Weights of a small transformer language model.
Training: a variant of Adam for these matrices, 196M tokens.
MLP neurons of a small language model. Each row is named by its layer, matrix (down: output weights) and neuron, and shows model dimensions 0-127. Each number is 128 + 24 x the weight over its row's rms, rounded and kept within 0 to 255. Numbers have three digits each.
A block is one neuron, or neurons of one layer that tend to fire together. After each block is what it responds to, as a language model described it from the Wikipedia text at the highest values.

L3.down363:107138111152158124108125116122116146123152092155133113097141131098156153136194155134162156085120146134085118144122143151164112127097108150127131117121159161101115125122138151101112147173141141095150144097115153113121118104122119151119166127121131115112135141121149112122137141140126154112081111142143140142095123102123119147151087146138069172122107102100083145123112060139128142055143
L3.down600:122128142115146093112145122164094138131165134136137124100126130174165138098124168159155158105123136138090128139123152153147105094127117159106137136111156135114150125146148134123110160161101127093148122112125136097158114075156112133135119121135081111089082145139165108138118102113115118110088126144135143151159108117114137127081128158157066143126073120099151099136098110156096170109110
L3.down913:162103104118176101111184137141156115139138078104142130106148134130124135120139137178120154174117097149125163084148137114098107147158104142118146147136130112087068114114106119134160108134095112075136160089144137111157102120113135117108107114130110173106150118126120083151123162158153083143172127129136101137128164123198154104165095116122134159127153095127123102124146107146173131128107
L3.down1009:099131142131115142170107162091124133138132107166125153148100093124141149070103128119105143126160106120072148132099148106115153120114135099109104133148142173140134129117147108133155131089126167139139133155147107127160117124131096172131131113176150088135120167106149131147141128094119106108120122127106090089129147107152115218146104154115136087145142126117124104080178088128078092135146
Description: Inside proper names

L5.down182:137143147121115103116097120170116107110140120117154109137134144125143126140102123164151145125125093099148075064156120098119129102135107139156101144147128147124140129150147117070152147125097113115097122133102123120121078145096165142112069086155112160086105144164104114114149116127143106093161130112114117112115127206165092142102158128172120076128157140120135125122115057132170127106125
Description: Coordinating conjunctions joining phrases

L3.down265:118094118127112122099115100067142154167137114092121116115126141094106118141129129125154154150138130076158087103131131157114184093097133144105087131080116119096090095111153143145162121151137121119124102125127131115123144153096137137091129164120160109105152161149083124102084140116081126138109096119152127135109128153135137091127143155124126125097100135118130104143157129123161109113122
L3.down646:087098091139132122124121146155151103147122107130140156092123147127140133162133092143096080127104110102154110111160105096145102144113060155109128106167111157159084135128101071176117095082112118115139139124129133143101113104105117124138097153153134166147127140108074164155114102087137068145082141132124114152129144121129130159151116148102133143139098150116143124122148113129111134113144
L3.down765:095119139114133102124107082104127159176130115150153139092180128104112105115148120083124137123114075109130136145187135139123130162115101078130105111146153130138129157184135130134097124147132141147105124127148119168134133114101122109110160142102148154131106161083145175119141135119114122163153107115140094115151146159127153127111099165143125136100129126152169129109118151140159163174154
L3.down925:086126124115163114137114106061150136146085143117125147164118139132143128163155142119125152130131125110168081102096114152158159132109136146132129148105140148118113124145126125130161091190115153124135141151100156112154144096144154132063119091133115122116156152126084155107119118148118146116117099115134130126108137153089136097150147160113155141109148143128117100115122138143180090068160
Description: Markdown table filler cells

L2.down66:118145168116135109116103160110119150143084153093170139117159077133136123098136147129115131152090128116156180102133103117084117140129126066133145119152094126126099147125143093094119121113129115097127180111144131126130095192127117161153118103150138094126138150103122152132089123127104107092155128111142121112128109146160149140132134102155101144164105162145114136134125099115175116086113
L2.down119:143125109103064093139157144140090117113102115134075086108103131106124136115160116130121114168119101124150106137132111144145144106142152122122083121131126130154153109153132088121142125122143146154125134131135117128163158134115147152149127168110139146129140092128157136113123113100156163162160136105136119124183091170127149124196116157144128095095109122116131183165095164116155130083110
L2.down248:153155104172132121121103178113116149160170101129086124166151125132129119138113168143106118168150117149146117115126107165109163108135132129094150153159140094085083116120120110093111116093090136195136128139079085089072145070112100106109137133123105154104130128132116100120145143112147176163077115140088107109129132156083141147171140144109178177131144135107131129201120120115149110107145
L2.down282:133133151124153125153093147124145135150104122142131114109150133117084112174168083177161127156111130156157100081138124116139097159141121104155146159122117101132126114149094118174134118080110137123111117159110156092121140124112085150127127146129127134134117120107125147150090110143110161159105086144206116101136173122100148161101154101115119107100153163116110149128100074101117132136106
L2.down373:156117094128109119154133169097097094079130154084138146137133155139108136102149165187115137143157135135089154133127112108139093168134127073115137156120141123116185112128108141105110146114118174142147104122088130143146132147117141097143135117148137094125135105125151106108116147067111146160135125156113094115122138127093136127146130139141131106128145132155104155166125151139128112162123
L2.down400:141111133099120137085118081126123110167130158105131107137120096181159140119122115136142056127124146132076119089102175140122146148151094142132143186137178152153128148103127116089094163101098142119159129126149157107147137148145118125158114125103097137121111116119152129142093168080113092131135114130119146147119145139125118126177096184196114116142159147140106130117122080119139124134156
L2.down408:092125076157133092158110120144087117112117113128088143133158162126094100131116137149137119143123135133133112127165087080133120163145104095099143138112129103092072143180100096111123109111135120084095110128090171124121147111115126140140107094135161109169071127081132155077117161141090125172154111104122122141120082171133144130108128080121117093141146115142109171123108098124126152117103
L2.down523:163134141113127115154145146149158117126132119074136136143161097106108077103147114139099089107138114137159104140140090103113143129118096133122195146124131088087136136120066136160144114086117165106175158121147126148131128108117107142106124127106125102195144122137134138144090145153124109107153120133167143132135109118153128102133114120107129104204156121131135111130098097130172148141107
L2.down718:144194131140156141115147129135074110119099132141125138186112121127150105127107139127130130106117134140155090160140123090118150152106135100116174111106129080112121131126100083065140110095103129125100156138109165115088111115114151165167096083169158086152075146152138090104108111110133128112149123121178134158139154151126124096114120124162103150146123152080125139121096086144111129124083
L2.down766:117177109081134111143124106121133087149106138101165136119133091124150073105131124162133052160106134159125109134140118110072084153133107104145154139130187089131139145114136116132172132110135133124147154155147128162139131117121124121100135154117108128149144143110111147148120157130118123153117146103150109167108118112120109118183109130111148137171132113138075140086111136129148105111129
L2.down807:116132141113098134156123123119080114093159138147140123121127174106173179144192163153132153149111118145145131147145143118147132080109109147138077144112119129119139152116150137167109107137070100137137086131113121108102112143110101112105105149136101090101133101140147103155126134118095132157109128128153117128073096122120156148136165128121089107128104120131131114126149097108127120134144
L2.down839:173136152114170133126159143108140133114136135157149144111098152112169087109156165149088125143118118129106090143163146144131101155094103163128094113125100149137118124120131131130096089130124138159124070151151116115117147109091078114118137118085127147151136101148154153100122095107131130139113154132159131085128083071124129145109124106084128086109113079133069123118147155170154183117143
L2.down902:121129102142097099119120156122097115103141109145148161138105076112185120164126098127173152148130110111135114128175209121125138150140097093108134127114144132171121138131121139140130153128153086086147122141123130114136151152123137149113138070139080108153127114169100150099118119139126124114144109146129135169128136123124107108174097198156117099137136144132131139123125081136121121142124
L2.down930:099114147135140114112087132104192129110089130140149150119158083116165080137136099163131099158132149115149112102138131100103101130131129109150166150132112145183136163104133133107121139100124158058114136138138131132099124145114105143130165116144142144100109134112140172126096100179089120163152114153139123114111173155130138128114142124156064108134180122150109115130108088128168114140145
L2.down970:114138120112125117111104129116110120119090130111139150135121110119137094147168151142141117135121124143109046152130105101102107126128099115154107136138100098136175103125077112139136123103152125124111068165092093105098134071110115135131134084119112105151137121124124090124117146132117136134119102138145104158154135140127138064156145124117161136137113136095119106138149105149152121104158
L2.down1003:142120154120163106120118153130152092100131133129121163124109113127158128129137129130090142151132118133155103155101097119065118145125116174122165079106165110127133122128095065130125150104125095145082134150118131083147093079144150148157129105139095127155102137187120106075127150153143134165146125165117115133116123129138065123153150116157102130101142115115140098126140092142124088117128
Description: Coordinators linking paired items

L5.down240:109126115132108149128111125129106133145102167144108144166111145170148139153147161142132132097133142132121094124118152181199106111137155160131151137124140161110162092152130124141091122127114160143154125140130127098125108127103153101098191136109122098097151144134147076138116106110130131138117129129133112151118171171104168144159173148130141153073134160134146128088124178094149130091106
Description: Given first names

L5.down387:117130138104122177113133104104100114120108107128113088152155149138084135122106090097136149131157153108113097099171104163149127121128141081064116133128167101137112141119083140139135146141113103098149091166137117123116110112163109145119147141134176119123122074134118085124098134127136137130138099163124079118121167179136118118120100140145119127095110115108130079159093115149156118133108
Description: Intra-word hyphens

L2.down93:114098136138134133130134127091153127155113131098154126123087128135135161117114140093158100109143156170149140156133122140090164101144127100146117111130139182126135146105159159172140127123091092121132109117140147154103126123132067121124080132130126082137125145090100109172128154122143132115124117099141094153164153189137130154138097123108134094089119143126095108133171117144156172076154
L2.down183:077122119103138140115132096136099134128150122071124129131102120138174125137111108101122157122146154120053108099154103128123126124165133131087108116113157101073148118163145112099158154129089109135083087101125122099102160163125103124107099143120124135100117155123104162136145160161123149141115129140129124178164119136164076117115179169138093126169145117153119107107141120115125149150097
L2.down243:119121082068112153150141117126124161067136120094128110153127141112154113089123109119123108137120171166144161125116094155182124182124129109132137144100112110119148097111082114135162137098118113154153187155113131128118128148160150162126127137124103086130129161127145104154121139137155136133117133122166145113163156149140117131111153138057138139117130113134130110145088112156134110129107
L2.down482:119131159131118129167119134146138139095129128115156115161067112129179109122162148117098145128136142152120139152144108116229174146146144149153184148140100128131110158118141139170109138108167124158143134102159126100106110137127163168116186125136125099134086152117095126183156152155145139136135133098124100103153106130141142120099193111142126081145118100133111148129138142097092165149090
L2.down538:171130131114146138129109136109134113118083134099108104158174147111142082156126149139091098151169156123135160135147140115201189115164116149121108100167164125135088104143147123138091099089154132113102157156129140077129177113153150152104149115137151138144151119132141153137158105136154121108141143073108123130102167088119137123147128161155150142139104173128111108155113140137141109113118
L2.down547:135141134133146121171115175126135128112102156114106104124099131150132184113103123099139092130200162099157119168146093144168148118094107097155119118123134119140144099149171115091125121134152104105118171145101127139154091102154108143129163151130142133158125130145098154135122149120125105149132155126131056107143094176096109119079133106162115109154139156160141125137150118110130144132093
L2.down579:129150174120093116159146124147106117110109106098133119142097132111125128102147073097135152166139165132138110129124167138156149113103192117185136127108101168151105089115141120120112153150149122185137175127122145144130110134164148101124129124130118119140095133140117116106170175148186140129126108083189152133123130097100128109159147128116117152136124154120139136157062159177103119139127
L2.down581:075097127096107137133167164121131130146166130142137129137106119133175087089112096109113113138123102122134140121135146119142137111159138153090121190087112202095126144151144122151077161099175124110120126097150107115171157119144140145143090134165153126095109154105140141126179145126100144080135141127114123153132160151130140167119139118089108094144121118188120142128132097099091138154164
L2.down584:122165093148150146128123068095145139109115122108119083146053118108169105105183116130115147135149106124126144154106089138145103168125151153140146120132118111115110121129140138185107125081137126152125136147123134090072136145159134154113124165113140126116106173119116126163108157127102135134142133124160097092097111096134170096138140130133153127114107108144126119098123112121114119109092
L2.down648:133097077121157088100106097106151160109131141091132090101113132113153167136151088109119132145125142130143113126138146116184095152159123132115143146112083154139141175136122159133141135104071131152106137137112098093128134133140162110141109118120141085116146149122114128109166117086153155128169118134127059104131168140120127112124161150091089137133076095126114114148119144163126128152179
L2.down649:083105119083115130138132142099122190156127149166150148120112137188138141117125147153076156115109140122116145115174176135177121133112112150126120146167112146125085098142162156097132115144150136123116130118145135128133110096141218102111159127154107105105110136060126133148097124072115110093106162104108120112137129118135093138193171127063095085123133088143141163090113126106133132146132
L2.down655:121110138126123110095147074100100103126136089097147108164128146173114113064159103126116125134195137139115124153162126152130084141147131124149137102145085176108124120115124121124133129126141107170159125109145165113169155188106166145130135150105114122123126197120123119165104135161165127138139122131173100131114160124103132120137149118111128163193091093151108139111130114146134136118104
L2.down688:100124125117074119148122121113093100121153109123140133163161107086135142102121107087099125142101144123159127153140158150083110101088129149173174142111091141142129120136124134143098129130148123122094161114149121114137114119156137156145135130116130153178144151140137146105145180136138133121121148139132137088114105117138103160143089106110109164090136116148146147157069174108100088154130
L2.down715:140071146117101117124143155142115132110138067113146126151132079163138135115071131101159158117117136149111112095132140108134145130164119126071124143135164081146104109118109118117106160134088105106104140135117123115186118131145110158168118130119125130114124113140165122104110129096099120082077155143127147121142131137186126142131140123157087110099124128121140133148114152116106159151157
L2.down756:138093160101123163111095171147123128114107090145175093107147113134146134129147101137164126141088146134136109174122125138081133096147163110117115137126144142119089097129158142149106131104134142156132141133122115145161131125113111118144158118127129110116166094123104114142161094133143143125124128168137167141157153158148157118098113161130116159095078094129142123096117107161112177097122
L2.down865:154117151095111173168153152182143113151114132117140120137150130103124105110091119103135154125129151116100122126115131127118130127096113140165114123143124114126098151144121156123136118135148096158165126125175120109123120087125160086137141181114134139103111147130078164087115173142111187147110106121130112155116055173140155151096152162137138129119104144089135125085103109142154157102106
Description: Inside given names

L2.down101:075166151138111156137134156097121122131132093131081126121114157108128131153144123114126111114102097127140098121144117158162134123179108111095118116106158103152118144127114121114131116146154091140148120152120130115148159123144135122118099104109120143174081087138155151146128152144096164158160122135135099094153122126142127109073144095112109139147097130137136099133138123106105164094084
L2.down152:092138128139132194130096116128140150152115126132147168192099122115094134080157115116140119123132150158158156118126125102156120160173125155127163128125106133119154151136115143121165161132131114149150142132121154132107119105102154138128143124100151103146135116137095121122148118121074153137135102098150070092108129144097103117127118117085114102091129093112123125151118131179118117145131
L2.down190:101162137163093121163138161139180158120151129127135143137135178106100144099096114121082151102154109136148173130127073097168109141104140175138128128126117141123142160161150096122125136087146124117145141123112104136112156124108165114111106129104131144141139126137120130126123186105137115128094105070107127130151117086121103157049115109125113119065087158159172152140140089094113138146119
L2.down230:144117097157147117142166128102133123129142098121153115129134169108146161145128164140153143109138181125130137158179119163148133160154110132112149150126104167105142138149159164168102129182102178126086128079120114076154136108133102081115106129137125116119154102153118119119148131116134122150118096139137100130128106111123161135107105107141110195113131100100167159136129124127139123095150
L2.down338:171105129148144133169128138141124140087106151136131137152098115101158108106144140113129131163165116149106130153132083116173145115131086142142101163136101115141170151149151068169145117104103089101133070124137133145175104132128160123131131169113123114116096142092113139121109125110131167156143158130123089126121116138114137162101145101124158140135097116157114128145149124134124056123134
L2.down356:103137154165121123180133151096133105122107085137080133180134150119135130117126135129126127123117077142160149105114116130195136119160158098122127122134152136167108120137110112140139126083112081115168098138132099128182127147141123109135096100119141117177096055138135141153145114130146176114133136124116092125122141139122133132102126096102117113132098092137135092120145117117108132107123
L2.down483:124132091123124128104149127106132137162119124162167146140132113140137116151163088149079091131158113113102082156136122125140146116123158123102126156123119127138130167119129080119168101103121160107105149138127122125111157116123193129119160151126100100095131125090123105135143146140159103113070126134166107105128130158160114129200168104105136131113120117123113116111108126150143065140148
L2.down485:056100120142115137149100124105129135119124131110126148148138129128116131134125146164130130156112124159149096159120153113161149065115086151127094115158143146155171101126124127127143134149129130100086097145107108125164149104164110135111119100151150141117119146068136153100108094134119173102108125128076138114098142122103106112145099141091123108143141116118114102128128152095153067108164
L2.down587:064094130116083147178094086142120129132122125130146134071136107136140127147133118104113104113110117087171132105154139126140113115108110177143103127136138138111151144100150134110158112170150133133103147143122129144160106107113130131120150127152153107106126141128140182151100131130123084100121163124119117125140070124113137142119093131117145159140180114136151125123122131087120145138135
L2.down629:122113102145116138159084125113135111113135098108149158163146153119151113091056125108098157171144109141141126114184095083127125148130141127100104079152143117131116094111116126145120151124120077129145125076111150132108140116131089135144149113129143132137074137122130110120124127145157117155139157134129135135135126135130115183130119127114124143107182128128113115219155143145132116141160
L2.down699:125102110165150141140155159138084121146103118105061150119099175110132158139174132103135102091109086146142102101101107168181135095152123145115127149135126114104132144108095134137126097092113108118141107118162085126158121101119102096156097079107127139127153057129125141121132138131126145114186102113139144106128119117101107109152136101171147086137128105115161128129146172112087156130117
L2.down728:142136133136127149137140160146133116140119114103134115138113138084072112152129139087123148157134159142151136121147118103095127060119119083127135121123105116119140075130083102132132111134142109141128144105133107106120157127105169094104068140135134089159120140131096116108063125130137122109154111142138143101142129113146166106131122083160116129111128119176139145134131139168140108136181
L2.down762:101148150136121132133122115152122141117168098157084171176149129122166136110188153122125096131128123176134167141106111117167139127100127120113149142124112119102074111090106128134187155091097112139112119135159110124169103120121110120134105120083105105118100125137148148141116151112125135107128147129149158141118129086113141143089127117103111125147108114096115120124079100123112153120097
L2.down872:113144141132127140174153108102146144120153125147089143156111178132116127125131077138120084123138096145111116113107095080156099113164103093104146163073119116134100154127117102130136151120105131127133100130166104141126101153117111131096130129136158131143106116127101092123140133125098144107126111128141046117158168142123122110093109127144120141095116112134116097149137130121118134116101
L2.down887:108137123165130145134150129157116137128110092132117166182114151142130116107135126116144097131133100143126182107123168123134126118131141145149147128123146100113146085100152135160147125103106096136132125166153128170121115111084138091135150085096116138091124105111096122105144140107129126138121127131141100167153126124118163126092142122119138098139120101129136129091090129120091144143106
L2.down898:115125140135140118170147125120132090097110124159071106129110153124153137112150140158181090150117116099108127146127121119144100094124096099138125110134133136135168093149110100122143097127138112111168094157155120128091139127149134145134105114119125139160076154144103153109119122138129131167154106130111118119121148148140086124093144080147095166137118090137145100149131102137096125118137
Description: Hyphens inside compounds

L2.down31:148096099147114113171113124137126140137098135109150107116136168100112112135130136113091142096106137131137107139111145111122106121127180151119131126094092172122107130162151153138125159099163136090076146123124133155170137111170134202116136152140165134139116117145128151120103206117097103108107148143113160137129129099104135126115079099159097124161133157145124133070156112105125151158135
L2.down108:119133137075115104176126129142112121102116110120135133125113122128135102073125121133122132151131099115167151115224142163133117130147116141095143136148121159131110124124124100141138150121141112196150115121116126105163103130081142098107164103151105156149146108151165137112103132129120148153103166125125099150135102115128136139160100127133154088145126133142110137117132153136164134094110
L2.down195:046085152118134172106132115150134137113096134137148140103122118151092174122155129104154146143128128131089105100147162097177126140095125089159168134126120142168126129118150144099163113134129162091130068130164176090133144085117123120152142108109122137100120137125128138108150117118119125061141081140131097118146148114118155123106125161100121163125125097139096091184120126141096088131105
L2.down279:095149123123141160131114154135089119128132132128100138105123111136107118143149092130159127107123087100176147109170195153125123126141090115112103083116127128152181160184125133135130091133138126109150158140134143147101114086118142129115157150116101130146131133126142157133129126136104160158131143169173129072122148114153104133089121064128139141157171097131109145097123169140091139133105
L2.down337:109144150150137108156110110104140104092076139101144117159102160133117123094144090119137141149108140126119151121112139129121118140135175089157117163126127112084125118142120166100103155120143155071139165112106162149121130126145105203157108141134122137094099121186138163142117126141120130103128139135126114069134136155104122156081132108152111170158122176152109114137102065150116149129144
L2.down341:184151141126108175113097111163118091090130126099100111145184158084162142089078108160123118093117135103133092140052111167118147130137124088117154125145079147099161111164119118113153156118136178122126125137134139107085161115158151105113114175138125120114147122115163121120150083106134154115162148119118145166130195132080187149131147138150106145119141161116146142141107128121121102128088
L2.down369:125121127104116107117132097114166088151167117138142168111141168118121141150141141115132160118099155136130139159173129107081127145124155169103122111113142103110136154134108146116081135144157160161106110115146134155142130104164118128120127098134118106113157160158129181097097107118129136108109093132154166097118138063147136138152108150147114099139146143130104171135141180144104147170155
L2.down480:063117148111158169114091137120130138108106116123146148134131148136138176118154118136107171141125113161108118149145154113144142135108094116176163111124147109148119119148168102112146145141151144102125108113161166083125158069124118128129147115126110147134126142147136168099143131134120139099155116143148115117106096126132138130107119139141126156181128113128131129151113085156111119129080
L2.down662:115124109145122168156139139142086117123138067120122097085159152100123116100182135120115118157162111149163163131148151134155117136150152129104147101122151136149123100118111152206163139115126155132123164164128136097125143121154155132130129134116206137138166138121084138132144134111169131157120127159109117110160124152112168145130125166114092105123112147114171145142155134090111108099156
L2.down668:094107132174129144146098154114123127093170133082111167121182135126110156117189128111133146146125114128130122131117146118157131113139129119119121135106111110122134108144151104077150083117122148075132120118146118120117179052117126118113123127153122166116145117115156172107177116161122168125144084133163106122166136144114154146101101100172125137142162135143081120139144135131107118151114
L2.down697:122137138138146130143110129116135150194071166158117100116135100138117144134131104134168119158130103119108120122114098121110114128116101167189101130153117152135153119149137105130182094097126105177115105113111127166127092121125123148156115141103123105153127113125142167147106128155143128159148105094098115105038151128081118129149126147136179119136149131128130120101148129140162104135121
L2.down779:128112118082118072116138141127112137105111128151121087086126112072121118152148097120133148122097068118152156120153112132109140124185133131139123133136110126162110129179149135103118117146123145167125096160112122124130090137114141114117153139136113133146134146168151157130091094155146129105095149109154136097134124100105167116159112173108144130156169148131123131113098152151121143185134
L2.down842:118116149151094118096163126086138120137078115103124127153125132118106132116149119112125153102119140122106118134095173151099160143166080117116125149157158123155133115142113087159097117139108134158121138134124096114130152152119088137134154143156115155109105156122144104106122079061137066122104118111085132109120123135155157121140122159173119119178150104157171112073115168133172114166160
L2.down846:145166118092163129163091124157143141121090129120134099182108138149118146133111105107144085162150158117092129095166121157153127138119111102132135170142095071116138163157125136150133155107144136083116157114112156181103138146109151146164162151129153107121096150132125098111128117121170161108108080152135120123133123164073106132141180101095165152167146112140143131147139113161129151117075
L2.down884:128075094131126086129072135095123142150110101109157097155152132139090113116115138125149132104142146120131125124131105130094131098140149166167144115085089093127176117171138135120107144133137120144141199138125145149105123126151118193150144132136142128126091115174139170145083119126152136121120131128165089126110123111149079147123123162115137118169143155147098131088090121126095157147135
L2.down943:145107158108127096114161110123121111086122120130094128159078173176137115116119122156154105118115106129096115126147132153143099117118133117162118176161124121123148097105095112108113157140166147172070148143109130142120117137138125118135130162165154121142099059131101137148099105179122095097163152170143091103121160157147127109116094127145132144090141128147143138145134143088132104169147
Description: Structural punctuation in data

L3.down220:124134141139159166148122106116146112148163095122137136149098075121141105116164145143141134120146095136114093109159109115117124136146110119115187123096105141151129131091087132150110158151150139126116085102172107128131146096091114130113138119136112155094155131105113122087115102132138115100121132142136134110136109107131123075161123129113107125128130087135090147167096128137163150141143
L3.down268:064155161136113143156141144142133100152134140129154160155134110139177134141130111108132118173120123137108099102128151121103104151129140141119133096117110108154162149119118127129149178125138133112111127096150156129120118085118155133151137132157142134077147138098115127156112094117138139165143115137142163140128124154140140165161159144062128107169127160141111112112106147119121138123131
L3.down281:132148131120115137174151121155149134121155090122137153124148147109161158128112140133134173150095112129131095138150140136140117128094090138113158135142140155138135150128120123154122108168132133153097161139141119115178090120118124130102130114121110140162108102153166153132159121109131129105114148096195141122069123140156158150136157121136157125098152142204099190122112159171145118091105
L3.down585:091101120129134131155118162143115092127120144118127150112118089149174109126163114136144122146106092124096100145130132120104116119134123170070141087129145143114126140114133079149156129128189113080105137079181107102111184115100140128108145108134140165095146136130130113167133102106127131135128127113146117161139104125160146102174150107119121116186137104131140110130130155103144139102118
Description: Boundary after dates

L3.down143:108135126098127113079146132105179120090141105102113145148127136144167153103128108130111095122104117123114122144121123166111114127143129148168136107105159135128080145140156153105110135135114142130115116087113123131131115159152128121096146085146084135085131144142151138134146104155073121118143174165118119112131165133104142113132132077161143192098111155132143131102143124136048150140121
L3.down419:115137110149154149113098163132118126100153077120101177155147160144108129105147141110111135127138149114117079149095121132087133125143117084130098113102171130122105110122136170049140143160125135132155132112145116097149125135114154099129100102126102146142151161133125110135138167093153148127184106137108106094172135105141122136154129110151111139139149142141116120145155134169114105126092
L3.down445:139130137142111147101172105144148147125113117125098139155107103074120155129144143081139103129158112130150069119127120120161128117117139135088101118139152104116160160083101146153122099113182095113112114158155125103140141097101095163135128109109082110128116111128124176142142162110118112097141072125114118145144127158124157093123098108169114154141125154157126170110157136160053143134175
L3.down653:133155160129129148137138110136116123122076181136082122137089109171136136140153130128110144097147114123112143115095086116099151107080117107144132147132156155140180137098141117159113123156120099120113125136158084125142153140104151102122111118101113164137126110138143125136114103137106140143166121123146165138143132131143125136105145147093126136163137084159138133138087139100124143120136
Description: Separator after a number

L5.down82:168127155073097118104132129115121123147152091136094135144096149122122109125171113120139133106088140100125135155142194111099120198135093135128129121142125097135089133134140187137118106119168121145130091153135116138063094127129156176135139122117118071145115106086133149150129126121128129167103168132145107103120160126115102131145063113141147169180140136119136118123133115113142135149109
Description: Infobox line-start hyphens